config.toml
n_layer = 25
d_model = 192
n_head = 3
n_kv_head = 1
head_dim = 64
d_mlp = 512
vocab_size = 8192
activation = "swiglu"
norm = "rmsnorm"
norm_place = "pre"
norm_eps = 1e-05
positions = "rope"
rope_base = 17600.0
rope_fraction = 1.0
qk_norm = false
attn_scale = 0.125
bias = "none"
tie_embeddings = false
parallel_block = false
init = "trunc"
init_std_qkv = 0.0474
init_std_o = 0.0589
init_std_up = 0.0679
init_std_down = 0.0679
optimizer = "muon_hyperball"
lr = 0.00751
beta1 = 0.95
weight_decay = 0.0
lr_head = 0.00789
grad_clip = 1.0
warmup_steps = 200
schedule = "wsd"
decay_fraction = 1.0
decay_shape = "pow"
final_lr_fraction = 0.0
batch_tokens = 65536
seq_len = 768
doc_mask = true
train_tokens = 368100000
steps = 5617
dataset = "wikipedia_en"
MLP neurons of a small language model. Each row is named by its layer, matrix (gate and up: input weights; down: output weights) and neuron, and shows model dimensions 0-191. Each number is 128 + 32 x the weight over its row's rms, rounded and kept within 0 to 255. Numbers have three digits each. A neuron's up and down rows have the sign that makes its largest values positive.
After each neuron's rows, "fires after" lists the tokens most often just before its 100 highest values on Wikipedia text that the model never trained on.

L11.gate237:106126125146151134119145113188160148076135112148106115100115157145101141152083114189196148163108154121102109125147076104188103152118065127100076064139079089110162142177174127123073127157084077124165159153120167163160099128094118106116100147189074146117174130118199089120119170120138126124090075136132118094124122119168077143106126143087178121112163145142160099138071171089107152103133050120120136074143118153089129059139164139079129136127131089164142097071137111146158140163133127145127178216088119123078135096216162122129119134102125177105144098101171132068097143069143101148
L11.up237:048123190119148096165145154161160139150140058144092093143183146149087142104111094114162122129095137167148081043165180119136136154106077128101149103146181092138107127119171111108149092105112196105166146096185173104109160176051155133154089096174103131098149099129167093182176139159108117074156175119129086111135116164080137102108173099071174184145088125120079122165106167085130204132102138086156115149180096140106150086082125129111157205171118091183140105100133117110092140144099082122118126159119148118143136151148172150122126105139114149111162113100097155079172113132101128120
L11.down237:117110130136143120156147193170187117216097085109156109136063112186165146090100115133116162191123142103130066125174154142126095102151171154157117127123136123189108116191225156142141115118056128088112175128120075129147125114073152119147128161189063108151130119177130103133138173084080108095109111129069149130150132135134148157134149081104205107123074128109106164094170133077147139156131104141133091146147116151163165128140164077084114140167126130144118070091154168120138140116118119090064137181036121091108143124194118129094168144116129169131140106128105141103146062130101125134
fires after: ".", "|", "\n", " single", "\n\n"

L13.gate30:128149115173095111102102108162140156127100174157127160087190147158131106137129137129127084155125183158120160113084110199111079108135124127106171097088136128189120082101073158090120096129146120091147109049213085133184210113123186121149090145113073142126146087113090165109171145133145153195137046153158097137140103113148133139163127115090101161098139120096111093183126135122112097131126102141160083131103128108134061160149183170064108125129129113184135110133160114040158137199146072146121096176156113157108168117194162170123163111151122133173109124103110157148153127116161151120
L13.up30:074106119132124150107081102151156133145199161125136072202120128118169076115143135134134129057139141083084085186096077121125148149111147160124101037096146177108150090101093143116114108077172160100112124137123105115139122137150170136138099083168150077089216142082086152142096123119115135121139081086170110144061126058109102139102201123142105183120122087070161119109123127104118124187165100123129087219058097122116139172137149164140166133135194126121102170151148124159135154098144142153105132077167125136118128113137152115143177149132140159138141123145203119173119118091099172136
L13.down30:085076118150126109124104090065110171113164110071135108158154037080162120123138101126196141076072151066123132150171124085149144159137125093104084156146153107130150132171104109219143085094151152165130184110151154105123087098143127092087129125204160121106128176043088063135117095100149156107110096129082153156135155117092126158071159113193147127099145112118119148086130150142081118126113173087098109177116077154102175121141153122146159152075120126093093159133069117193106102115114186109177145113093109122164108144099120088126106179067126125084142132117135111112118115085111140147
fires after: "2", "1"

L9.gate270:054127089151138067113088141158099091115177123173136150127069208131128126168105078135115129153191126142095109103130089148118211117150137152155063152104143133167120109138113099170189174131144103086168083166102149102141063113141202138129098064160078141130153090138087137097094103113157168154156158121136194143127146147163038116133135138154156067130081112116111124136134118126110142184097135094113109124164099104093117092085131066136103115145154116115158122085143126123098145162166072176128103131136132101129144139107084174080191119114118133132133165129150139163076079153041142152
L9.up270:096129133189080135080096083143105187104140070107158158113070117160126126140120137114138090069103046124134115097176199174180111155120134108139160084063151108111143132140117126128057123100151143143124101155135132142136106151160099110092103137114161171116130115125112153091106081117175081119141177150066147111096158114153165082053084077152148101094142084112119133091107096089099180162151174196136136098131119145195096061116099101123116123167118171118136082146162117135174121155173092101122076119179128108130113096094062112137152135121123126105113154117213184134090138075102150151
L9.down270:036124092106156143108135147156111077131103150145116111108162100137123125133114146138123128210170159077118147184132087127102160116091154220115116145208177146124113155166114160145118152155131169132163079084145102066131145067100134175095159135180091091111105144145119127139146162098115117114088136100151165122097156130136102120135167166103120129120139153137093105112120157182147088055093096124150125129130159112066147186145130138152146144186201132111132199135072104115094107120117116188149208127118084110114107119087183142101118109137112102148156049127050110122174093155085085131
fires after: " \"", " un", " (", "(", "1", "3"

L6.gate285:076127128138098128104125118131146138106118121174125158153185117121146148141116063118086149120126075138134098083137171099178160143119056131091140094071102105146085108126173132160087166125192156194177117149159064132059102127079168149157077089134136112121071117060086083181083131118124105139154121120204124118191078149126113164142177153182158072046106103131120112065150099159149167185153115080139096165138142142118175146131160140125102123122109155153105067137112073171137124121134085168148134160065141075123148142091117157119119124113121104165092137138100127118141145111074076121
L6.up285:104078134185120132120132073103133100131157107157191111146137136191131061165159124113158152115169144139165092169122103121143176152105148122096152092117062078195073109153182111132151157158127098120141123111149160121108091124124094127174088187121117153100143133124123129126172124137126167192140133126172128155154131081054123143135160136176168079142072144139187111103143099154157134117137154053117116112136129124133151210079212156161104091123062141157167078134107150092156121130152084135143123144077067204113178190083090093131144126172125163142107146146137173153140082135121126081
L6.down285:115115110129114113148149103135139149188118101111148161066163169122116082204112162095101127091113134155154095177152094162110093098105169111087154126117102122172088159155169157176077172178078140079090077161149167119121126107127144130161105100098125099099159165090126220140181147132141180140082090140134114187138129136076150147148140097127120101145060193140155082097138143160156091127109131060105128127130129112123135167117181170199137114150160097135163135120084198065102102116143079213198154142130121166093148129122095104123107127155120127129139178154093099145188078135133123107
fires after: ",", "1", ".", " ", ", M"

L13.gate492:182123170078174166096079080147133093098158098152143104136142105104135153111156121110121122085148099130168139125144162173128145153129145152166144068105150112196077116133130112083209145086068133057110131119141131090105103214097153163114075117085142118121187104083130131170179130126157141113124123101134086143158152102082140155071078086173157118137172105164163150102116135083181104124147115110210071150142098163111135151103093103120082158124139124174093151118168109135123179173154091146132061181138101119131165124176107131150188074131111145108133111121124149170102051137082113161
L13.up492:161107165097096119140159068139164055118151134155119076135150148145139092075099148092107167150138101152106117172134153127182147145101156156154078110178149142157116112136164144090107105105181155124153142108140140100132107118118123161081103108148110115138104115126150144134116170031163178137127080092142125201149119094170185085070161119202159077137157085151078138129123063108197117145149099109149098182092145152135117178133169159159089127113094186218057158108158095102147165144101154127141123147130119101148081172122121154139130074121133112102122096045159135129148121188124178128
L13.down492:069064119130156138134169100128101171164105161142136126096131116151136160161108132131114126137127155143128068165090119109128036101106122090137089080165149141099152141152133126142074138138090121155142111184072162142155131146221096119156117165141152135163108102098198153138197142074186114159087110122101126191100098101121070140214127170165122098138109105194096133100104124121151154139111139165078156121196131151093147131170120136151173102144100136134052126134167166083110124122080167140155141137166104138120156173047078128125097086110171101149102126140169135134169182091119151077
fires after: " T", " P", " t", " p", "P", " | M"

L8.gate385:117183066123137122117165057137048110081197140127150162139071118157179121082089142143154148096127124119135126079114118143108137111172106138189046148162165099069108162129102098150068140180129131176126167111176117175109098092146097132077097071154112155088109071120118118087108168095139178145088117135101173120078085172082161123177099109078133124075167130094173164101083150136141135132154129155137107096176111112119117108122127105187115166140121096129114086181150111101164095114116112083164075137113132048098131125153135135119082128108148114062096095128133083112181116148127094117
L8.up385:179131152144113157134151200113151128094120077092161165123192081108120095115162172124118136130210182100170097091121151088180156122163123132136156165116109139160088133192120117154124123096146160187127098093118193093107142173132090096082167187078074090159165103110096092124146147154140114122108109129134194066124084174085095173097083110142064122151105090173179096097194057078134140151156167135131146126152129155137161152106123162160124088089138154174166204117125112115148139139174146119091090155148121157108120105098129135087113154168133100098125135184098112135080140130126103167
L8.down385:190124125149129163115153168089130160094132079115157165129165067129122120108128164129154141095212163102150112058132161103156151139177116123143147144126134170149133116193135115168091134098122147185104130126124198133132153147139099123060147187104101067162154114114109087112131102141147136136138106118118189095130042169055080184125074135127089108133105105138166115090175082102132131158152144153110176120162123134147146164088130162149100115075127134213161236120144100098145125146170133097078072139164144141110113138120169128108090148188097067114090138185090120127100114145126114152
fires after: "\n\n"

L6.gate470:151161161120211152095127075085095073095170094163118172129107116125115136109148062149135093157175109123131146065104152110140107109192114102172141109093187170156176186142114114144145139092095149078111126142105180077195130120144117094142123170072150160107188085141139147092112126164145112162171106110080109115149120112135140164142124080067123172132157173159139150186061149083106159125170101119104125169104130138103085111131169048111125161184171182092159151106163112176169108147120111135059140142129119134133127091127054102081127141137106165130119136138146175062114132105128111164
L6.up470:115134189096170154156170212141126104112081112091138141175157141063152148100150115130178162131123114081114067119179142110172066101176155192141194171081137190125078104116128106143150114091113138089129154144119117135129134089133120124149147101045135154060125121138190088114077121163100070123133137070100120127129101049124115150159177174160146138166155140151153152178161130121100126120132118090140123095106114109176142104111131099168155083201125099145153183119115163106125133074120106136094168135115148116107132158219076131144149163132134170149136119115116140109092174174102192131
L6.down470:096131178108160140191192197140126115122069128078142127165130138083153151088170133117178171127127110093084064117167130091158108120154160196105183191087123152094057077108141113160144127098134125101111159150114110154115099107129116126180126093049131147066132136149188086139075120142099068102122150117098133148108114057092116123148164176178158123172144141142152167159189123128099120138101127090129131072125103119186144125112115101172156078166115125161131166125094153100098142062105090124124165140147133125118107175212098131136172164142112160152139115112101132129112183168074165125
fires after: "1", "\n\n"

L4.gate183:115142071169062109098087080148153136124145186134111107185140053100117116123104119155109136160131106053079139086100112114116179133072069132081132112113091121114096158140124135082148154099122170110163129144155077121161134186164148140157067183092117102156132102118160127141119125088160113201161120120167125108170123101164121170127139189171112090155128173096123124115169147177114170152158147123110157070139132108171138134095116135092056119134124162174135202175117120152191117148134098118104123130151146108085146133145135091105107118135153193152080081147111204154114072134215106169
L4.up183:081143119147149151183154170144137109128142064087130099184126122154170125159150179105138064054138177152150126174126114179150155129174109097102126146167128147200094113111130096189099165152106115155101151107095165173169146158071128165132128100088089215110147111120078147121097083149132126077124114094131173155131180169073135075078135130096162116109097121116129150116098134093109096057082091134084126108151141176135086143148117122104150154088131139076122098140077141169123152081088143163148173106095108189187078184126159124093131113116120132114136212152142104088142152103124165097
L4.down183:148111143105151150154135168107122084127111082101161150117130183133121135144137135095134114071155151193207101162122144161148100105167168115175111148124165146146163103132129129191105093173116095149063156108101173141106091089088119120105156077171112130116147130134110150110173116169104158070095135121075128144110125161099144102126130065086157165124115120153155151123087120096142078113109115138153094166134104161056124124158138156134158154123128112075141076066162122096072116085109147172137136132096122140168092123116147178163127159134090044088177186093136057062153196094039157084
fires after: "1"

L5.gate256:185078114105156179106166156165141089136144107110103142051129126149134156172168102088095149190110102157139102113144130117165181069153073149130137206047140121162156120088132147180143126155109139156186099091143131072054102132137108108154142161116138126137142133105117117139097138157111105134126154115165129171118182149113124166174091095142128090143104106133180151085158094158149154187159133066181067103112124104078182112147118121107134117161113068104168163142165109124119148138099172108140172136121134095051167088106083202133070174155064125108130137100168123146123161105118078152
L5.up256:169103133089113128112166179090102141087095134174143142122084131147161150100086167138118204112092159146139096071106197170143136149123110139103134119114163113153119111165099120146091167049086165145111119120171143085164113072127151071136153099153180081132153094155110138138143156147143137085087075197122179113095135133081165156180123096084139060124149086100113117031153094154124107141155113146182115103180192146056162164072102146128116142094139122124184151154176110126120111126160102125099130150141151090136129138112087101102242118093104115096110162114111132167139104124126110147
L5.down256:151134144057077100114159149105100154115126146170124145154071132135147111121101179153127222118146153132135106097124170161094140138108124139122141084132136116147119119172130091125098173042099175164093160104203138067200104059138144096129114083171177080146139107155112152117140127121120123109128088180128186090118132127091163139166109131093164110149167092111105137046147103106129070125140124173175156088170181141051163173054133154145109130103139121113173123161161101111118099133171097135089114116128190131162152158132108089081233113098126123120112161134138127130143102126110158151
fires after: "\n\n"

L12.gate271:169219144085060090056082082134118068138128097152124110127135114183071142180150113098165121204119121166112127055101124098128120087163134107172165120125119106183130163145159101057106169171174141158132147141144111163179086148127096069140188163105058180172072094100087088057123123134133055175137152142115130176146139154140169156102154087139116155153145111172122149133143108160116173099149121125119118113138176138150080128126150136169122127162124126160106096125136139122118117170187081131142144139145089115143122179125152146092168124090069137115135171120108110160188149163129121109
L12.up271:114154151144090139130063114128082132135094109142094110149070109132125177099127171111161124133109141127150119096146130134067145090078091132168119084127171118149201105097121164086151140073154121151081117180136133211121093110031099103109081099118117188210105119098111066127187103100196171158121134130119177117158119142077152172164096146175147093151150159087125150086132097094051144107082167164094151095143181131103103088152116100148098128144146084140139140131158113158085104141140057068094097123124078158156130142103106099108159157098168153159125122145095159090133157148119131154
L12.down271:078106150157092143151132107200117152117141113146168124159129083113108107144138142172198146153160119133140121159144125179099156172085116146147114090118164125113233135065115158128193078117124114129105132076095085103134145120101090065085101078069141126147100170118139081131180066139153133147127123151092114133121099129114112157132045230192141157110154195110119156086159093150097067148150139143129119069115146117112067131108094100173083078160146150101177133130108142148107181116086110068086146078122096146146144103145094128121114083095152143152132104121126132141122164135142119194
fires after: ".", " first", " |", " second"

L17.gate205:102106157104112192160114159164084122185144102134160088091105140082174150128164176173127115104103119159164183126112075158161163162127161165127150087125135158110158096101165105177125077152080113113117117122127143117105144089122174141083107122108123198122149174091204147158105064085131106109136114121109208156102117104185181143141151124138172145169127086123149157156160071075192106134113136105208110156148147138142170114132094179153122160099105091122091161174185162119113141106110129194173116121067137122128138139090111119186136102089164093116087165124168171121091149188096100117
L17.up205:099101169115165155144099141174147121121203108166149172063039096112141140132154049184154143107081124100179183166168113137114099143133133141100083155075154126092124161114128103174098099139107101125109148082138126096130149109097153108132131102135132136133113169112158089105108099096146101111107117108141179156127174048043188090157117095136183111145109097069152107140152112103182141170151111093174113169146099140105189126146122132165129187165099119166136222137159151138105139139132075116100158151141103118110128072109111153138119120154132069118089126114195130194115136138151119061
L17.down205:161138032150213138086091134128085124140135105152160147105088142081097106104068151062157099154187121171138151122122139090082135133143151163153083145106081091097118086154162106115170130085129069130165113141163066091073142164154130137197191116132079101165139094150138165123163158156128157126175133126115090190148119123144127162167124107078105112118174105136165158162131171145117137140166153122120109142112145083087082096171121166090131110109128156108094078070142120073203141144152139111158194138165091118128135133113085135109130181156092161181167111168078098121106125118070128131
fires after: " T", " t", ", T", "d", "T"

L15.gate394:154200169129154132060127110168128150159121150183135154099134146159054148175085102083091146076126160081139145078082077105126150165142193137155123154093149124108140126081144132103163118167081123118147140138093170140157123191141110089161102118140095097168131091106170107122114134077132155179165147170164157175158167135117099116120114124089096156171151170118154149148137088155125133157124170127131084089137046158026083124107150127145082170142123096119128184081123052126102121173148106106100154131114128089111145163133109090091153151114127062125191173129141069102162173139106103151
L15.up394:168175096161132097133157099195203064163127186128117122107137094094168105162158119103098113080146153116139111120135069156131148147122129123172173150134154090094137119143174129081146164119124142145096147143103167123195088131161101123162075058097129090172168069112158069143126084064121179146132117149152168116164158118117075128164179138125154075152129143154130178143163083134138131130099128111108106081154045156049120143140082153159097137166124135105133187094141087104137110103138140167122135047052110128090159121174135129097137129065147136081178145163160128118184143125142121120
L15.down394:145120150110090146135138125178205060133072208123129124124108103119145151149132129110153093095134097134179106118153101137100141171126130107108143174139173142136135139115078080102157159086156144157064163132084154166213068134146127111168082102108150140134155115118123095152118117117163143149104171150158182116136176126147124124114138157151142113147163140093092144113129081142107101166109201068127108062151081123061128142127083114158119128158155146077136173092102103137080067104136098141089150058056126146132139078197107136109125121070162101072193155099103101118192158166170143104
fires after: " |", ".", " |  |", ")", "s.", ") |"

L8.gate99:185139144085193092166107165119140103092118183094120169078144124124164090086093079138100137158100138174105102129108073131097130151146125158129168105107131110073133171094162108157089098106154148116172130085184126105150108169128114171078122072155083074163176096083087140175149128129091128094071132142069186164099143143058110176201092146086140127093099078144148076085213121140139107145111138127165150119111132114074142155135082103143065161113119149105135130140140101083162109143152085205151117099116131057130115128106139151160136140127154096084072136132112142081153097139151115107
L8.up99:173183163080161116106175140163127083131115159150114166139195142133171151120101102128117165135143144179107106150083137073082110131118102166122152092155137071129080159198132105196125134114117145139130109101140159163170144155133139087162124105130113140169155130146132095159178136100071180116133143149051185042126132172107130141202114177087131162106151136142146141096154135113167072171164121139120142109150123067087130098123091097101100118118157103102141132196115108090076061142096143114083152151124108095101164044077127047162134157119142081109141140089126090101101089092117145093
L8.down99:199184130062149165081184149123116106158122164152117180117144098171159140125104125130156156101154113169074099087133153093136099134117088127127133161152104129094094134126116116190088117110081132182174155110145121130142110146162119138111122115139093182164107091150147082134134130114113187044117154141052139070091114180138127141207124153075118183080143138130175143102120133089157080133147114147083165106167137098098121122098087147072076109133142135124139122208127132112140098167136147191087133180156142137133161067105149099158091135173108073109079158089083071125109077095104118075
fires after: "\n\n", "\n"

L12.gate156:106133139160250133200111167169154085074136131144142115149111140133130171183106116138099113211133144085096102148107054144087117163180166119135118126109193129141159145122186088099140133133099152090153102104132106151134098140192145165128165123156088147224123082065116171114146171166153101123147127150150131168080125134153108123110190133128122123138152126166129134139135142128114169071155128124091133096164118089117116150144111186199076156174130145097137132141169107142068135103106188161086128174123119081125108147162090176068120116137076112084094101133127182116105085140131150139
L12.up156:045131082177215120175111124193129089142093148119168101095119071127149167092145146160131151168118049099102166117117083123123095077157110108121165123082155107119097145109129174087160121133142136117110087136157077181115120100103122048130155134164202093122151146096130091118125171114121161118179135174173100086101158138171109120096151115131146131133153132111096178130095099092083153104110168138094137021170184144053117112145130165114134119131146105168095100133159116128146113109077119146111127079178108135168188116180093172125139104172139071080134097115127149116124119119111086114
L12.down156:082146183112169151134163123093143162116057134170066101160182121139153116149144183138104167135092136127089157143180149147125143133124182086060140122117105171109143145164122096165152104136147163042064119125099115161127138187128097155055156116192095109065109168104147121138172177153105179123089094149128155115108120118147089174136183093121104128083177117189117113074096103119121085202111126096093123077120131107145128092155103112175166115151099092101124134145169154120161165110097103086121150111102030124156110110165095088105177096140169106144118110117093125147135062120126129100
fires after: "\n\n", "\n", " \"", "\" (", " | \"", "i ("

L7.gate202:147140095115169110089128143154133153152091095183151141085066108087123176122062084148192083109170121162116132101119177101102108112130146128175083111101209127058166133165119102092117154097114143127129116047160161147138135096091120116173103067168111130063163101145163108084143071162098091130137130123077137118159129106131140185125116163135147185097147113145115128187133122113136159103138137106132131082165104113034131130157108139141129135176211126118144107164171083068094097067152119144114073151113187088099125113117113160155096114106118083197142146129082125085158174129149111125
L7.up202:136116080067105138141096113084082143141147139171088115149108140124179129084123192160137143129162101088110122116108106119042179099104038101123076197142118106159109093137152061108116159166174184130109141145165112156140166123127129184166125135129146152132048087114143138147086084112150097142138137177169094115196118089130133164103159160126141164103155111131136098154102116106122178132189054071149119162073084144117143123134173094108128131115118132174104144126149135201163156105038138150197099124087150103092128146162143174130154117120118163131094130128156150206124104149147105127
L7.down202:107130098057107154158132120083084142131143136151106108102108119137207146098122201156127135143191092087083108118095116115047183121098056120111090205126084099135092127146122099107108137140149140128114117126148123157137163147122129154161107162150125155128077085126164126169120106088146112115126146180160107107172135112109142140113148158116125163092173125153161079134126113109150193138185057069143111161104112141136132113148172057095119118111084149193112114138135125207132154098051139168191076097094167099088138127168158153119156120082124168130087168126165153219079137152149110117
fires after: "\n\n", "\n"

L8.gate45:134136153150170144139126188140109130115141184114164126166122178137121134192125148124116122130148110032119206129134186092123175174082103179136134094130073122108116173179167123135115149106119137156114086140111102044166100140114085118147038098098169131167063123190124150094154085118123159139157144110120189168126074084101137166149097093124154151104154189123161164174124146132104160109127095123103145085122093162142144129144170097125100153116049148178086187116102142091085145106132170115145123164197133082118132132132144103153155135187159078118169109102116130144062149110153104102
L8.up45:143159165115154158125153164132124148090127210125124113144142180159142108137130174100127115099147088136083213084147099169156167169122085121147098071139087117179108152170157126185122096110130156174098073087057147092153079162130157093098061158114163092106126067145132160140158161140130166151127117163222159097061101162171100143093191126113130107129139102096123085142100127120158115137144143075110147143102082113186105128152091123145140147074104175221067146114118141103128101096113143118139130137161128120152108128116092095172066165143121129153105113072080168160131130102164118108
L8.down45:113163181104142124157141126147132143149095199120127093093140156139131103092109148078122153113133098152073162113138075171150129163159125118153092087127111106192098140154150135198124095110161135163118051101068163111092105138141181115123134194151139114087176076117145136142135194158144153126097110208223157096054143152180078140094200123116108146183137080110063074099123109122146112161125148093120138194114102082179123139143104122160141147104145160185110115131107156116147087090098102115126146105137143162170101153176091101129058138113100155126114125101100136184182107129127124120
fires after: " P", "% | ", " | P", " h", "-p", "P"

L8.gate227:136143110099171095159079148076162072106168119155127110095146141058139099128138133105118064120122123119142125135064093159158098086123143090101130150089097164150130186126120087185152118188103155138157136120188092096095055175151187161138130112106157103093144088090108187133104156162141109136092101109119162097124123075088119140173212128154133153168095144146147114147156129118145109116138135149176116150096113176119168179065162150159111118117083120131122102110112113122190083110150160141126101142129106181069101166112081147128110246117122139061112163135134123124074045126149143138
L8.up227:151147135101171121122107127189096153092159137136176113118163087101154173131165141137098141096100165103122143075173140145120151152145133186133110107131175096126118147109115127149078154159110120158134159090104127155057199111110122101084147147124116144175180137175109107155108190123097170175124145137138125171169184174083122148143173061105092172086080158085123109108090134136095173069086129081089092149139150161111079164103177094151145105162157147127083117115141176191170121103157074136139147105113116157077088120114179160074155131133140097107093158164114127168141173142100119008
L8.down227:126127150137135125124154109138141123113106128125125127102139040123143176126136114132193155101154163138139145074179148144101144152130168214121111119122174138145147145120150175148123123120104097172147132072086156125120195080125114115075116135156106118162115182182111090180097208160131173175165162119105100197188151168129103154106118107110115110085117159080121092077073116140058154105088105149090151121164177139105073120138137088158159141175157196120104100140151189176128130127138082160092150130132149144121135071137194110110181099140130092122122155163101162154160184135060110060
fires after: ",", ".", " ", "1", " of "

L11.gate460:244100154129168154132176162149072077161157131148148118112103116145129158176097111160083107160084163128136144139071136138159122135137139047112150099153167129116150066159128128168130124152116153074076157106132131124171124084111146106119104166129159190130181104149138121047155136147147118192133076125095118097101096176112126127156073116103170109127116159089112068115090123135092185091119101086145148129106088138103143112201098144083117127100124131097083152209170089116050165097099200119119154178140132126099133135128103092126120124144143140147100053135125158085120113163090100132
L11.up460:133161120135191106198109072175124127124097184168124154149158105136083178048096169161113129104135113101097101089082135146101129110121100109152161136111188127136135077125064107087166140084166127097140116125174168141147090152139134112165138081158141125131126121099154083145115088163090116132128151149109077148081114085139135150148156151087128116157143133154136177156209146066131131059116033155143117119153151203098144147157164116086119186158136085158109134125124133149152146150142151133107188138023103147129104133159151130040107156141153083108132111103120159123063092176119121108
L11.down460:161141123114166156123164141085083097079121161137107118095131062146162150189174237095119112100149087132094126105141135119107132128097161110160118140163127112117113107130135099151097096067123106101060135093086156156101100124111159094105117159161101203189122138115152122065131109110135181108131127114070151187156054153142141112143119074116104093165168115117141158184065102124155119092139107144111192092150129152130179138136135175079154098134096121086098090199150165179116114122117149125123133163167128169151165118189149154082111121104110105111163079148088158081113047162078124131
fires after: "| ", "–", "- ", "\n", "1", "\n\n"

L12.gate460:082114110124087146142122104077118113102144144111123170149147107085128112133116113129104149106136137122148129120112150071176137147065146094095143160109081128154063120103139133099124098112178143111119098106152120157218098147125142184116062117127090075075141149156100154106170113205099098202126126114144125137116100088088122153110113110152108179109202177067137078155106138132166101116112191173021141137163165144092148110141115100063176078152168141125099098118119159135116109172046132128132115091135073067143158069119194121116133146121134115147147092081070113115076139109108129143
L12.up460:112134182104176117129116139116134086101173077102127099109102138152166120137162091118102079077108137119120172120036137081129128100105170121092146131127129077086159118153102175141162137114141096146147172147132102121097097131129150103091120107154137133098098127155116232115094153149102135144089118134155174137085171138113078146060143128153184141133130108095226106169123125108209108103205201103100104102147084122176115123080099128148109106138163135062112153115100150132091158063206098051104200153078122107104127099128125155150121166092139089129134155132150128155162092133129151126
L12.down460:128201148124175077080107124122122126105116090087160120119133108164153141123114172157149096087069143135131158138157123104118129127193163098111166107208173111099134141100142114158153152058173120045099132094147124146079136063132116119063162119129175148057135080140146157160111155122077157119102124113110083147131134123117148144080120121102191156116120114125117135135121163073121136180110067164098118120096109154152177123152127157106150158108151133164058096148067085118137130117172131120131147111146168152099081180138085143126110183051094015112107115120165178128145109142099105070
fires after: "2", "1"

L3.gate119:103145077162090043152167028187127068092119122113160140117123122161132129130146070101110142124168127116189116059111144134179206131063103169167134119116146162113126100134109137106083114120143159144108166151169139147160125092127111144111082128116101093151114119118122096127130058102151128149133111105166147123122145130096074126088122100111189118160141176127110093125150160195117109182114085113087047138109155156117179102114125138115123083084110150114102147153053135121113196133131080133142112103128080072134118184110107082113151122094139134096116195125126168027148119108092114101
L3.up119:080145102136117050139176044156140076072107107124161124192081135164127182143126083117130141121148141156177088053114158137163206132105113119170175122096155158094194097125144171122085091140162153164117130149154144142167104112157120143124052131111118078153110103096138117157115110103120111142138128099161115117144116127141082086061155047107172099100158113112069142114162162164157160158142108151069061115127175182149179119104123113123135108131080128125096117146062126102124169141135084131125137084148111103141113164073123096140153151136141156110105178141126169028150128110132096097
L3.down119:140080080096129147145100133089150144177159080165103141102194126115132079166147162128065107125123085132166160177148145160111082149146096189090115158144133131157098176174068155174147153084155110126062169054142119082144151147091095091121094112115098184079116185163140132154114171115136175120127100172126129106174160114067176145179139153126129139173106142135116105108130117201092114114137144101161114141135144122124106163127139168132121132129157179129133127093171122137109111068138134191180093167093129210183127111149111116092099131122121087170056141111069093137171105178124168079
fires after: "1", ","

L5.gate110:130180099154144157141139075122129128067120124102152137110109098143107162112153063111061096107122113118178138059096148134180129098177103177155112115133168119139125083128162072132097135130113111119131087060125121153126149111136089128093141123165120151068180123126178154127183125190170045175172129174118114135126062123096182129187136076095096076114128138108142172130109122145143131080120166168119143168138158179110158116152133133144068129136121100182080114135150064136137130130113114109147087130147169107144096072099154122103134182141117068161157171173049107112156133233116134148
L5.up110:142153105084116167126127111125154117113161106108138091120166110088115187142168062120146100059127064120132098125150123147145150089167098164099118121106205178110158149116138105124137175076106166164075110120145118083105117130130091098123167101168128110150197142129159198202147124123155080111094176100151100078112129140118140133157065101103145116082089117120176139110098140125188137140075080149111130123082074134095152146130150086171151116120169091172126165178113116181174152114158205162150088087126109151144101128073065120065151205142156095133122095185123092159152117144123088115
L5.down110:146142108058147170124145116109161138112145098112110095121181100069098187135164064104171088054132069112112099146165115146163111092154092155054138104101182176090173152111102117139148168058121157161101132120162114096130120125107129122118163093178137100157162141129162159208135142108149087099068145102148109098128171148129132127148071119090146124083070105105177140094114165125159127138081074132116109104102066118107144124123136070157160110111171108162144169169089123168176116105163196181137092131139105168157100142076082104085144159156165101111111100176157079180136120133118103096
fires after: "\n\n", "==B"

L11.gate426:086122141205097167083135190129117062177132151118148095165091073139147141126111142131122119149120136087083123099120144156102108145112082104115179091126120177105210129127140152201159136105142106096101100093201156125156141112149151111109177098088123147150092117104113129141136146125143172119150179106161098140077129172097110119109117165082161101130130185124188087186102169096134130191092175142098104132167073146097102160136123129131154163126107121068143083146065074154167134196141136107151147065137112064147091145133122095059204135121135126129119147127097111163123114111060090183
L11.up426:057075145189149093100134118130116105101111085114108123210094098081161157151112117175170191126140131113141147134125138130113129113129150171108093144093171183134155116111135100184143203158191110147097125157113135137159139128152141112094100100088129151184122124110162194093166143112114102091133126086151111199133121116105124063089138133119123128150194107118178135100133167096147176161130153172164153120079090162114122127105155113090136153165126127156134142113098101210091172198187099153113129125134160097145161180116158126122197106149140129105137158219164067138065180106103128168
L11.down426:160182138081183125141138126161144171171138151143153143090169113170101089127136150135177092123112135140126098138150043143157199153122090107132113130112085083144152087131147175086114113136109126152088096099115106113069105114100162143193093172181160198129126150194116115121117093148141101162137114187072189100130161158182173139144116101129094116117129192144116112099099122142131114105139110049147145139152138121124157139122161099155089110150126099157116121166157155072193154087081142125138165125107082115166160116121111126136077139151160114200162066038171171127166045129137151136
fires after: " \"", "{", "(", "==", "-", " ("